MLP neurons of a small language model. Each row is named by its layer, matrix (up: input weights; down: output weights) and neuron, and shows model dimensions 160-287. Each number is 500 + 50 x the weight over its row's rms, rounded and kept within 0 to 999. Numbers have three digits each.
Before each neuron's rows, "fires on" lists the tokens most often at its 100 highest values on Wikipedia text that the model never trained on.

fires on: " f", " on the", " t", " police", " a"
L7.up798:503501477447463523490504428441431493492527615470472554514396528501464454529508497518463489529546446577496527522487525401415494516497537534542528456535511468503515536507532450551576460500397342442529467568421592439590490715447459607532521446476514568448446543490515523527537547458604509523446514443527464361536519507519438463477526492442513504474562477480464495561480505543453519419554
L7.down798:472472510503487558455524421474413583512409560498512506510517483465464484459519428496402580454576489536501526540477445524486528527525561412474538522560532467491526515431553460541545468518488517586403489322557543452468453489481422450395564500479542481598497538586531514542503450545659515447485523466436395534539457557437393502461523540531511480547468459527476562472476492532481497383436

fires on: " | ", " (", "1"
L4.up382:498574586511540621463467459587544469504555483524512452482519547498489491487481564523514530525475510483490637499539517517415447464513529495533485459487562540523491573465497425486481582565582499462495529513505520448559526483459601437528506472553500460460487577510508579488509513382471520460587480478363520508503549485575472551589460435539500585528545430484476473428516526578513519440532
L4.down382:576574524540520553461438541501581519526524503525474460499489485458525472469453493506485434495477527420558492481526538532489537523496520500433536454543454547447461524525423554479567571472490595483534550341536578564426520494569429469465423444454539535523521550439401553465537615528477502599530435502539528407355515536482502478513510507495454560511503529540465612461501450483495427585542

fires on: " d", " g", "d", " G", "ad", " D"
L7.up918:552439451503521491511517380527475468481437439605535491617478525554455559543569525501516462502531530557390515520480523366534588512460510482586478443479480522525402624485555440504496518490488530488525453505439577509467500552530529433562582459506556555447447481370480456593525549407635516452510491475483481446471457506460541529441476597455446495610456427488596522526425508531515549584508
L7.down918:590494523474451547508496447442485471420480464515540593529467538434572493591481447414471578529470435490524509528561473475502510458488519536507579480454544502496497576441395467523530582515523507592488470492572504522519540512553478447405531635506463541450457546607571498497581546488382606440485537547475495581498494445448513503488564590487531379450538485491497444563531493480514448548582

fires on: "\n", "\n\n", "1", "0", " | "
L4.up1009:494494424470463451482480504503582462518447408411464428535587486543438560442543532516488488508522491525454524568521455512457492518548537450463527523551481473487641479377462573504382566441493527549426470561526424467511526426505525508490499463495490462550515484476489483530502450497463503488480469506506598552439562506575426597495511469444555571514436456568514419486508359527479594476537
L4.down1009:524508480500439549566504498488516586476509525515401557485566500520435450576530529550495508491566580485526483528588486529553540493409544420513531584556530396432485618555402471454502502459537543458566526443503484465527405448467546460494509517537407478493523568502534500497438495535593492543492463521562406468582560420433454485510474469578559461456475574525426542430548383494595404526423

fires on: " B", " b", " | T", "ar", " Gar"
L7.up689:516494393486558470563499528560611479475528430463443530518478468453588512542467513543535488509492573481415456521492449609509568447471541414474401442491567413432580499422428456489493448431486553538544470511486455479590536508425579368442607480423434505441440519514499510588530584532605538468494528533522537437514481524545539511434548527523519492474468401524500497591538367483460475411483
L7.down689:609544475493481412535532497551481561471491507508522445511415510530498494549541429504500466465487493534530539528458514594472438395465438513488541492436463486431558496447440471490549511466535566503531441390520452521443556574513518532432589498461496519452484513529570464519517588473523538483485415471518447503512451579533411552524565492481480429524615455520558606434518519529462413496478

fires on: "\n", "ed", "re", "e", " working"
L4.up150:543488513462576576521570531495526518522574472496451548608631470518618446516483518467469444506493527521564488505547511450459451602458535473500513505559466449560492467448495467576501442537558394441406505505419530355503487583442398450475468496544566500469474434441484414515459406530572514436480581549489578450550523544564493531527497534466542456621534524524569529514473498438412536613465
L4.down150:464457528491509484460450513467487556382495511468494515433420574621459477538492448487539540496515514504525558553485563555422479486499558505507570494438574548450521483491457545483482491566456566564500580614481502509572441432558555489457503523465516555498442502544485540475381485585416501564508544554499462549487537482449515557486539431417421456510513462445453539500567506501490521439516

fires on: "\n", "2", "g", " d", "1"
L3.up895:409482523420442486505566469509601456475466454557442532474542527508487517505501549460515543504524484579517501457560509461493463495609535396485554392483406501467538470430561583577511461414484537535540584593337584497522509390454480404495540487496442562509519592505498475478474500423463465461473533471461535615528537563535465474419460521547556539546467523561533487507536529345449456558530
L3.down895:550465370382467543567484471544512492575467496375621568468481452497530596529548472528561654539466518496519480479475486608555548524546430570563521566622479444556465456493498558548402557571448442431519527511470456514470550487531465415614557535574431489488429503556615484536471565419520462534480505536489552545549533404527471541457456508501501423400540548543544534493495476568594511466484

fires on: " and", " (", " had", " and the", " was"
L7.up734:531505561394450494435504469515510516476524517491429467474433511464489542496484554490463382430465470501497507521521491494499507426512510493620503494565486544517469494469501442547433489498440466530481476534513450560522498516472496498480401492420424459449413462484491566486422508455476476557448419555446557509573522537553541492527542405511514491438567437528473544502477503507553522601439
L7.down734:439504497518520517501543406491521576545519389448483455539513574506494499454431592419477494503519518399513564419487526538541504470382460626461443460525484447461422489486617532516569558516465488473506562535514527541441487456505539492405515502434512495574528505435491562555500492454583496510486563458378512586407450486452400513556477469550496503547500519450484551486408534447465516435484

fires on: "1", " | .", "S.", " O", " I"
L3.up721:523498532417552500509494428578417522471510509567543527451476411536474418460534566524488490518411436548606465525514526492525479522417522462476460494557523495550511549516539431584536653543438529465508554560511472501599512455518579467450550496434493557547524544474516498503448508463561417506440498474429439495507481463509518441560534447564495604474492478427554516459515513464586482452598
L3.down721:483481501504513625461495521514553504484416584435456509522429540521525560480526528427449572531461587400522494466571419528499442503386515541554485544551541585470486509448485438408462572521512527446454512587482524455586524548499494524476514451454505473543506526455551505622451539455479419478526469424521555517524679530495446581481458484464493479508447592570419454403512550463519488521510

fires on: "–", "T", " m", " m (", "ä"
L4.up326:456494534476487480409614407513512537485542424598469435485491390538531459521484468466428439563494476499509560394551539467472394473595474497458584462511521588527566543490481586492582414494512394501483484546533447420506543488388453507548504437501452481579500522518529575510529469524611524555524479541494472555545475506484531511530475526427429436471527559504405539505479490519454417541537
L4.down326:554431441606546503487534577424470443474565479462486516556455530521486548521442463517531501410489506445517415519517458491585602475491591494517552516456484462502482472477450582505491487511435477446622542534538458528501493504560544546560393521507558412422515484477465446521548413454466439520497513563441419439562481560459613449499473539437483460446499502472466465468536475577549567476463

fires on: "as", " As", "s", "es", " times"
L4.up353:505459552499530476538415410523536544593499514491377437514436420468448593453556620523484479487507490461460485417503499498411508589565400522550563504526519480602517507516482404489622527493516451489493423494518557401532490580491528452531413502484520546499486460384442541567435483512575455478513467555432520490488516495441492424457592430527522463474409457502443518552516577519403436426557
L4.down353:542555507600532480596526556548435596470569553421585568509567484524551545525435490475507452425451483485459518525446569474555513499520455524491449565491522454567526551526487475493578469556470540522576611470568560516544449520501467484575541582461528470460469461593533482483443480464489499515529465449496499514549461550420419517531525472584539492535486505503538469486426435462495545505482

fires on: " M", " | M", "- M", " of M", ": M"
L7.up1100:552443512418458468418459422497516486484490457513526615458454502432587560503533518526479524525455448532438568518546550523509534429547421350491542487437504520520553500503491499552472508543499487419435567518447470536575493523535503441514429413456489503403420492586467464446513478496576380484481435490467543643499597481510513431471557517547583463479481512467572522539471468480472532535444
L7.down1100:521442426462560583402534526433532470500501403487530589436473487529611630516522533412510477500502416560389496402562499539456554494513463535573558509511425583477471491515503432426415554482535479495536480496457436647466444505556499476488470487473506481439505486517500577444533449489506438552551508454545450605545439456409473443501529407454509490496474532488617417535556419525485522484518

fires on: "2", "es", "5", "as", " to ", "1"
L6.up1263:522546503515570577524527447542495496498523486506484426589420494409517477507493520488468432644427477479541413536421508496444502598598411526450485530560528465534567551497523479598478509472556520584492536469404618529557559527465497566458405507488499436466458450519524462551454500441486450568459488497533519572493545466475481478554599549563435483483505418535474432547593435454446462608561
L6.down1263:503438472560636544395458501553490488455502517561544574427464422479433441511497498509459529606539517560505480475482498469452488469487474579611452543582452481518451417571480513496538435583428457528541459592516507447524473473492542516592555464480474484525514589494598578423497404547478514546516470454467490464541577521518434507410487572477552520450580535482529466513484503498463522508538

fires on: "- M", ", M", "| M", " of S", " of M", " M"
L4.up344:544547567539534571439396487515491550449509538441503513511569616512572512509494501515600453491508392466383528364527543497467464560482467474514524558353490462442490406456407539590425476510471487524517568445418601548539435558543428487523552432508472516548522457540511475434541549468517415538435436482473525459564595443600505530496550593437495462533502486573529512489499497420451514451478
L4.down344:495529481399494535571530488478462485466471484464475487578528505651478493482571588429456527447490529557522493495577390551534508497515451465437494550493413529458554551614418453487521527549531526463465588439532411509532520481451569453509440516444636536456521532522511531544496445514476395529519437515561495496517408446603616480484474454550525571467425434491503451536555494498495553499482

fires on: "\n", " found", " will"
L3.up1044:545457534525528479469537485525515452527558471526447456470587469482564483503411558501464525467539503473419463449516550418437534503508466453558561590588492552526508510519487478576575615553529524457497591394401526522478508539493501428443474560411413482452524466456400525478563534517417526439482520554476506440516457523519522503494571499501449429545570586508426514484506544476437548475516
L3.down1044:555536531529501481511596587591416469460503496567513417493624406536483398483560606537472557489535521458473582512399493480431445493371562533449563522524585477452531467470434500497503489443536529478544504382550554359438515467504558578486456572528522510491610544491466454537561491484497511433490561507477496436641517541566477422476434458485465433532527497510474460499514476445560428594539

fires on: " | R", "; R", " R", " r", " \"R"
L3.up128:586558522512543513518519540426406571469486526511472507487532563541582465570443419447536534491490488471529508529457446434433490484462451452438508447508445540488530575504499548493495585514459504480504525492486567510467517522528486408510449505429476413513453523458532537552446569460534496461499490414571583405515528397525606565408504499466544453535548463465548495535510467494477480535559
L3.down128:515495463504516408584577498434423504453475506543549479577508573533560422558557448506566457497563531494501508539592497488436563493506614489499430446503363522493511530516547531476545492501577481469495469510488526501496491443551499444453506495460505498549437473508534538536496612552419405491466505395515502454481589484457515520536415562536480519439485422496534520579464513448582497486570

fires on: "–", "-", " | ", "\n"
L4.up927:568513482497458559488501484511483537544529492452520493549494503517476586602602549503487499469472500482563489566471543502571516453462488549463522501478538495422566488445514461512457470525448502501546502551460435631563538479480553512542478508503461474506527490475526522431464554515517573399495532534478522430485520481512580477592481585523500344480486469465559473451605520573459540564450
L4.down927:506532550590584491517517454514420475488449416363574455478510562459544475519452473404544467597478498461531486499556478489419433464441506491423574440426471498468477456464450417569462441610536525464522489516475480586511428443515514514498431476461517422548405605547573469563464557441547556458491552523402512564394579437518472491505511588466512491562497490421399569500582543562507530495501

fires on: "–", " ", " early ", " over", " mid-"
L7.up318:454617464476522550471490503419560545471574438535431533509483481443530475540470527566459526554572499530373495462492582404483474471528487511510470488503569511531517505474483527412539527540526494464473490464505535581476512494559560510486488484480605529407519450380438500421657491546593481512550475489445492494512591506510525514522547541489559512478507506478500543481481416444555545529616
L7.down318:554589449452521474482401463503456546471579440388519494523592503533584525441587471426557444483475473436589504530534422443512460409504488465485505394474437513427580607569436531455552506433572491511496520564587523449534457402523563480565459502526602536466441440561571539395493496436524528436453579544542505537569512482425449519569433449525543576485596442537528515429458606541554467532512

fires on: ",", "2", "1", "_", " | "
L7.up75:557541582473533446455483471540576555440527424519564484536456576475506543545504496536443529436520508476569482551490456491419498511485564606485476476492517490572463448518553505578535585472526470586478514508458500487468517428452514493523503416610509451554566549491548460573490578528560430520616434434504430523501543403539469493502550526574540571539477438491424409503402577491496372530570
L7.down75:536581531522452505480414494552506485425542622572397528475461540450502528515450492473380456516442468576531549557452444628500496507488543406522513474512497548503444462517594525528517458590471423505582472606457557485428565420427456533512519505504473556528526588451449485532369581524466462552568498435457484503591456489460457501468500567465570535528554501488406490469590522465477488593504

fires on: " | H", " m", "- M", " | M", " H", " of M"
L7.up1253:496502577464546526539491482559461542545451505484525528551584566533492497517535494452542454543477465430487472484465506580399469495530550500627476487422478541580415440437594539460444481553566406439428537468410548536505518469463486413491537480479476536408480590497553505408418452448499409498404468521487484557517621443475560458469515548491528508497516523572430502424495437439463555495494
L7.down1253:417581517532586485450475486507551436490528479479520460462411419527505508438546467493498507460507551467468471571494459547476481449522412478546513479553455431501461467585437472505405623600531506591478630513517418486490552564469434530545435446547473427452505526537615489527470394486533505494516443492535537537469498415490519478416531499517430487461500479498472476476516487579497458513453

fires on: " b", "ag", " g", "ig", " k", " d"
L6.up1158:511513395415533565511521497599476452512506399546487448511477565493514518633649332480487541458489499461455533460509460508511521454652501429558514564495533466484420578517522547526558480413470452404542462522526512518481444570490472489506585481546549535459504542498499449560486455543513467547504577584554414514472453432542514501521548526574458387521525449572494498516431553511490455401501
L6.down1158:447523572459466448506529466439548429522494521499596467450468529524499527502556430505573448504551488489464445545564536454520566484508433449519501491469480452462439545549435503513509493488613543599428495501478526493527513491487584498450518543438514559463523512565531520605545570578528447509511503613561498514535545550466561389582588560501481510470493463553497564533552441535465501546498

fires on: "ap", "ip", "rap", "if", "w"
L7.up117:458484479474494464509512443471475534535459470577417472452499392493414557564494437452499449548443554632503446532411497534533617500437568511490493491484462543524537541514533545545453506536469545545532486409447433427537416496474513586509433451575473425533463485507515437462561548557523495577428567478535570564493508471574566475510658495487442539587421498505544568510521539528630498415498
L7.down117:471490529474427498525496477455533455409410473454461491540520543526461558463442509560419524622527537481448491458549452562558481471521596505584550502460492536575434523542513465526515539500564576474529427502518462543558555468433480509501453463516479558432595463487584536455515517507546477504402499545445546567598554503551527549520430580527390557501517488579526465464489513566490535416431

fires on: "\n", ".", ";", ":"
L3.up458:522422469512516529468440456603500574507548428426487491426489491435463521479487535554487548572540490506408619521551492475529528544500567559574597503502381542450459575499474566421496505536521615505485528594532528541483537522529520402429425546498461414541493509492569457531561493537555436464604435525550494616529466529549467552543516501488506490478536541480500571423543583540573504463448
L3.down458:542536440439498511535581484441553450420445534536374474522460454453509491471475507421414612484532562442510441569423549473449454522522586525423513483556507404526538532554557540505521524508587485587516484469442544621522525408509453488548504519547538449488477509427477521433543541535536486523493578500466549506417577424439460531471575542475469571415441504505589471554555535433520527473478

fires on: " and", " re", "-", " was", " and was"
L3.up1181:398532555414434560433548462554504452525513503505557518507532547470450558487442435486525554471437451488528441533508422496533545472487576483453464496568463544577524397438475403516511415471560516523480511489512529491492451509483452513453466443559463569464492435493490444483558512481539465519558442572455549511639558439516479505405446466518524532500557473567516560489483422441503502511506
L3.down1181:508523527453500474567509551440497551490523487500492455483400549478514539497375519483510495436501469492449347453465489484531512482510430475532476442524512481548428539502481529545585433478407428472545411588525507490497476434507519515502477582551569448468505413509474481462428513507470463479587473457569464572470485524459485543474381597434570557545490536473504614454557551518526548542383

fires on: " r", " s", " | R", " st", " Ell", " t"
L7.up760:438437521576555446572374423426435464452455577569505532576535526495533508599517510456534446473437484490568480529528567507455505520541533471522541547508383473469476525455477502528468434500438498448541499447529460436513569527568558534445540549506513492538444553498486463510549606459521441593489548481530499519486435492498609520431419398448510574474509499462561486459526481432419462436546
L7.down760:511476596600470419491498524492422325470532513529426394499500554541466489559437409632513470467438551496516490542562422475500463575486560504579503522541499563564563456591511549557524406450466542467539452431546470480505545512550495591523508605475490448501481564436487501548449546513567529539434525523534439437447516586496540503501417506513508574504520492516536507476490507468569517419517

fires on: " | ", " |", "| ", "\n\n", "; "
L4.up289:469507512482509578450468470581520575514495427435534411529458548521492487420584513481513469424564477426417560499538530525475588418565446538469522494602523440490498540393446502525475515457442592492549512578548431566462479429498437574537509478436500603471502490532480521497524493606499490508385515563399486528483536486558463566497513409497501451596554510457529499484534434457509540442449
L4.down289:431377438496554516484419574571548512522464513470555387517401537467475453538491604534500559504515550542550546525420501518433458547525506484520563556542466485586526668440441487602489459465574503452449485558408477545463455445508435478459491502550483499411494474540499406536624553564478462541433546488451466507520484472493479484544446590487592431524581469502471474498547565420548516487474

fires on: "\n", "7", "978", "1", ": "
L3.up785:540503505462487406469488441493455490598511463500500520473617435511513501528435523492450492428488476551469443541430556472468442471453495475539522494520583477459545512471488567427495421524404472510581517612515443387490582464508559510496488422489495385520415479490524456497451445507457469437510510472490519508431555467497477533408510591408575475580522530490460435477500444468573483475502
L3.down785:512474438461554489469453466530558504457517476465490487528619536470495497479421561569538545523514548528624549517577530572464472448461452465493509440402536452508439513502564521602494485424473469437568486378447535468541489556498481573427463462438492524555572492427450455445383597463536452436538551454492475593600511512421557537466483487556483548581434536470459489466538450497542468607554

fires on: " that", "}", ")", ": ", " "
L7.up597:500454493432588429532496463586554581637470498504450570596507571443418472492550498647406492455486558448486534569391470495471470512413470585551420417509553440544495491509489472502446449512438516455453549476419528497453490544508428481411420467493531514517525502459549565462574471527532528586526457437412524474476609461473557517493542558489533534531485473598555569516489500533519605555446
L7.down597:523483519573443427450481549506432523535551675521477485497483492500468438494550504509544461410586569514468524558504509473544483533489516497509441504436542450433516507473544446476502462449472445480479521546540470495459515480430488474514480487510454534469509508551426504401513591422562461552530430427571502508496376471523510507529473531507511449461476474410433522529625556442471539534469

fires on: " on ", " in ", "-", "On ", " On ", " of "
L4.up239:435378459480443597538507463490484475405563462470533528455452450503449530516514466475461532422506477489461491416452493511495508541374507482470506448493571519473394580551545448544553508472526484483534403508554493518461521571491448501513443515585468457445483456600577579515648487471516544466496534512527466482603522489550463538483566487476624517564460474554450404496413581502495443528477
L4.down239:483492513451477588542513522488572452467518507496459469594538462484452594464503488474525552507456539486506397523488625495516476540515535495537477462482460511397484532531525492523578469388502522524567447536578473489464576505551479476428470618498436482513577513479520539567533513500417546472437406463468511505450509585545383478473487519607518508495458528487461557481441501483511557504367

fires on: " that", "\"", " at the", " both", ")", " either"
L4.up609:482458495507503425540434437535470516471527556540469545530499455555425532534554657531567498476596488432509543468486508474510471527559523500500570329485573476462456548460453516517499499457383477495527453592435432557448512518462508507489587434574519461585602471473502486524487412461437518410520501462445426517511475456540561481537486507569514539491485449574522565469489451566467512538523
L4.down609:461541535497484522442481542657490496462496547503470546522516560408398472497487557451441519542489528504486428558415428514500528446509489519521449485456411436481473588544546472523488541459483513476403504686534505580536561480437488564490445493521628486482490606531496621537529515505573517490502545454516459426459511539459423444554447572491551504542524579507489505582530514413483492562585

fires on: "\"", " B", " We", " was", " came", " were"
L4.up1208:491519501471447552434469500575543409487469415468456482547486483433500497632589550471515486480474566548449513571483506435513510626454524596458486462554477483451544500479429642465535485513554433514498605486522469509587432531548586485540503435471501522455484415505491488512456475493530481526578365464459497482554483467657543489472453526485474559483448543501395485582498472533452540582502
L4.down1208:529468479466443500537510432521558576435450407508540514499504483454591488479403461481557509514525466583431481503497528460425448494453460538443446370396530471475540500439468486543500472561547550452527481516543593473535543568521557568499429481499526584437470606457524462462472520497479555532514598489494461523481480343460387515498545498417505480588595542400505575497460459460509449445573

fires on: " (", " show", "app", "p", "n"
L4.up895:473548453540480515440504540527547442548572552496436435566558402504593503596605619542421559573389490534556430478470491462462435508469530470520465534507440520477518393379428489524514500513499507407534514544470559417477472520493529547498551560552487464522487620480509467528488533478500522489588493403515480504561491581578478454504420440470549574543513493509468508549423522519483478475486
L4.down895:484524613443426429506559553456405501518497483445511484545481663457467426476545495541447449558461541387545517505456472608536486477498520499555462556500409616511479495526422499542518513524493452453531500594500501461466493490586529557587415505455486525545518511554540464545485455500494417577568367541533499458468545545501495503499455501469491538519574525560566569523536508525543493503451

fires on: "2", ".", ",", "3", "1", ", "
L4.up235:621483422532548496483543457491470533512572334515578531641510424442446461472508542504462568551496439487530477494517486567459544579486487550521546497484627543503401551485488493441470454507461485513522578544563527497498458488489517495519528515477479477500475469521470446511418543607526530512427456421542571470460524524504575488502471494527488491458535501542476517506504494508536488461548
L4.down235:435579550555486513561445499496612479534493522532477414452496518493475519517597486372462482455475481474560477549549536548498485501555463408478586542471425464400530539519484450512453589466463570435486451377489474570475420522517541507512559528589442456520504583560609512504488505470463490503487525543562526511491508455477428450446527429531515541628480619396532485525436485482494437565447

fires on: "\n", " to", ".", " that", "s to", " currently"
L3.up686:463510530535541488481482534545454530482457446445534544456542515381412550452529495471585565451535464532511553573492496471514543494521526535578508481536472413471471539467500489547434428511472450532483540539499415451506423598472648381553488602541466516598609495503412542452587505573471524437574450531509536560513482501456516454590483570579549524502460514604449480526509508526394492558463
L3.down686:505593468476457469560495471571507558476422604482446523408516383432473545503567438538421602491578490443548486544484678449503465532480455540373465570576459565397447494585636428574523500486491557448572547500489493549529468488442503446494474473535595493535448621549487493464548480506452464484556540494563538535441513538537491512632474534610606568465553430567454543474458507633432492570531

fires on: "s", "ing", "ed", " laws"
L7.up41:397519571534501427581393493504489488395512438380524495558536506567525481518530436495560401522430510594540500510394460417458473538505518526462474587504504486556550524498488509528518423428512444430560522550534492468583498502543476574548549457476410528423625561514488519456521399604393463513473514427507521508505410482464505541521482516556530486554484520562489517487578479655468499446513
L7.down41:473489481483472469520426577545517406547545475431441478646457550551443470469559469517529507415410542569512461534437467466468530520556523562489501640505437482526464527578475526521500503443482427462584585660534443541563463442639514602498449469413431551458545530431471482424573400531420460575459550493546542511590467536533505525517453490510469477516491505430456496464486540549433466492447

fires on: " (", " | ", "\n", "\" (", "s (", ": "
L4.up433:460519459458496567471562533503555522565562473504541460567425474507524476432375520483475500505463445468518613601425540561548546549497405492445574445586445506449445593459534450437458503465605567473467451604520431568435481445396554543532621509450556493487453549485468455514506455468528425572484493427530512433528499487460475444477524457453621483493510363543555493502401510474460554489492
L4.down433:519459505441547491506499551464478445522498469462531469505482423552453588554523556469417579478442499507497392416376546527519510430537487553545394513505493507466552546570443583510464502499500460541467510625520531547497527504488526496507498568450382442563485522567511544570515519495482441520458556471498539496531496433505520463484517619501492504510456550527530466469406430514512522574482

fires on: " U", " on ", " | U", "On ", "ed on ", " Pl"
L7.up564:510545506453492554490481457495470429394536477465493582439443420485526478476499431568557488509509519517532555542530553540423475565416497423546460428426502421408583550478546551604579413475501439553510447511563412414528475468415469505421535383515475589482459541476635529556562608423514538549474480418453464501413513478534484508501477494581603545587504445491560448510473464543431538451473
L7.down564:563531494550453447474474513510493436540473416510431421551510497495557546508516490535548452468570535509525506467486511520536558522471446476481543524509531463479548533489560521450482390462458513462477517477579452562388480430460577511427523450530477517457520466569443480567587456608438544465527551529450405520506446492469516479600450540529557492525492543403545508546519469565460470582466

fires on: " and", " |", "|", "\n", "\n\n"
L6.up668:511560454395529399399449419472545423510443509509521478559582536500440534464471542462467487463485588557531478591526443500550414487567509503489539477620529471596530442469476490501437386535506573524506496464628551416536547471482572455591591479537444445592475505457445480507561523461500487513429460462440473490472519434495575614506474471437553455480546507526459472526496529536514430480483
L6.down668:463531520505568502454573609512464442488490460465523534483491528554468377515513548485480491605512552454510484518427522540528432437460492438548507513475389451514505521540514431460653491435479562419524510471433546502446468423545502459503521456465550555530519363493558484499462453492464451513441475499527552540529531509489524484458539451437591569512544604396521483563491455539479404515502

fires on: " B", " up", "ab", " d", " has been", " b"
L3.up220:503527535476478460461549451498548466417605462550384492576464487554473519582533527538399452402458656456389458550504448566442471491482530505456465490572602434493538592468593517516433581540457448498542567516530481528556573420392530419477479554533474466423513413528588482507431515512603470524529442551408453543570529501514511489516536483453522439483576438529453496551537528652548535469443
L3.down220:416517486459614497541524560553463511478433479506518478428515449539571567519508487530607520480396462519433525445509572524480579495548472492573403452436518480385563539489503595464535490516471615451433495479597500487529402548513489506516475487510495588490469547433578476443459543529537436532524419482638555558520583514495537516474498569458438487537482483514518528544473448477525446416498

fires on: " is", "\n", " was", " | ", " there is", " which is"
L3.up1180:572419564549498463455457448564482501382481489558476477427566578419525444532481505517539528552438422516464582477397475445505507496448539522515563520487536578426518482420479556499521448524586395389493533531383549471546490412524550530604416546590566526422515493470543570499485430445470522443524508466485502460518483584581496539538512501491541467494448493544532471531525467589418558541436
L3.down1180:480512568474491511473559510582562505492479402426555482466565563466484518583500521489537537518549511453446563517550412540353451486504549537450528530539518563474620568490442541601459527542517497532514460616561478506506565504460531535492518537429542435490460496504510514535510588504468350397499543449523468473481543542498419547464561461498535525511518532506441579400501453534517456490529

fires on: "en", "es", "ing", "er", "s"
L6.up145:500436467555456480482447473489479539550454488431598559526457489539494423511509511508488540518576557502486474624458528546418439549419549438499515565495519499565471573460530420450569551448489506521560468512594517448576507537542512469618407487517464482477563515425507488417555492542456520490427472454643496483514422569501507511502512484555589400501507518555511459526574538544489552517473
L6.down145:489484550474411547481604537451537485445516485547393461507436469612493515472557550597495464460458553491514505436474525438467520493529480564549477504452491534492513412533378507417517493499488443509548475623528446550370478526475615547446515504433502491460479414463529508489453579605519452500578505566438446436431468456542482438474589563460510527394479394469458484473443539501498473436542

fires on: "\n", " most", " largest"
L3.up36:536473527525537379431552447442421468443634361509558499365594570479569545460432546484464485507520503527426533494616593434487474537518576482573501522522442495499430541501480534457539558444490493413516576475401452490513556450494501457478534595560544533494533439465492534490494495557541494470467538525406581434503575555479537544511499445463430404595454478542494591468435526540550515525447
L3.down36:502529502505516411463525518542534504460561546575520500503503533505517444529518520495520501495495466563556483442476487582498467489478528537540405558483542612453473515546445519442469440473563538465503513305450491452417586532461446464532514515533446490584475458493485499469521596468473424494506420448533561417459549560573540548510508465376412473547508563548418524614476434483591570493543

fires on: "2", "1", " |", " | FW", " | MF", "8"
L7.up445:496426391605474487470470526470442473514576499469517540484575494413426478532440414471446592527487436543622484482524455538458526457456416457409472483440494546452486504457488542486501497552577537441569530503488474476517420632468502458501479590525569414586539439469532536513504488557458491530455543349504452483439470486529508529390461526452531426568474523458454537505498454494537491496482
L7.down445:459488391525585413569502631566514512531485511493484560501367447458452438566493590442512487509465497426607501506537499525548538479549537553511532500582505537518471477568435466647447481415513518454474487360527548582569472453409484533515540411503526492610527474510441510543540488506430414490501513429520459529521443535498494545475533432501584436473555537474509430493495499518425458471493

fires on: "==", " | The", " v.", "'s", " as the", " gave"
L3.up530:500519495537415517506513476540486496534528543440452558540569378530537591439476508418499493552517485536484537507515547495528455426473529500495469582650544397563496456515418471501455458527508525560486506531507464531401498468499412548528500433507467557532553537478554530531386554564505465601567582484465596549463515435536474499509449503519561530467448522636432485359435467440488470525516
L3.down530:515573519514511454518466468490440503450539535449541520531518518546491408472543513571402455482492486484487480561449404513546551496464439440493591502448574486436541504512491417535492527501486589613548421494493423399495456434439543521550553538533556512437447478507577557555396551458534549493412477388492475490399459548409546470397502498506537546537527517520571522485514569555442458613533

fires on: " s", " f", "ac", "ic", " t", " on"
L6.up875:508429416512488462463442461475454582450507557490522489510483496530498439456569460441459523464558546513453520493575473451464519460500606496485480484520480536504477410446484491510504430513562548478570547548515578479551512486471457522498511409483453486516569509465558552464454446470514519488467597544466521473470511429471446465573459421457545501514416508457474456552525463413451569466519
L6.down875:513553499452541521475541506471464468456382465605496543461420601486501437468473578479516498409454506502521521587601464423476535527522560458488488432566513527506424502438480524400476456460500424504450515387433590496462489508583448477473484531604492461515564566426473428453543374517502553517489561472539506473430549519519395472565462500491491479542490490512446501540429493588433512491425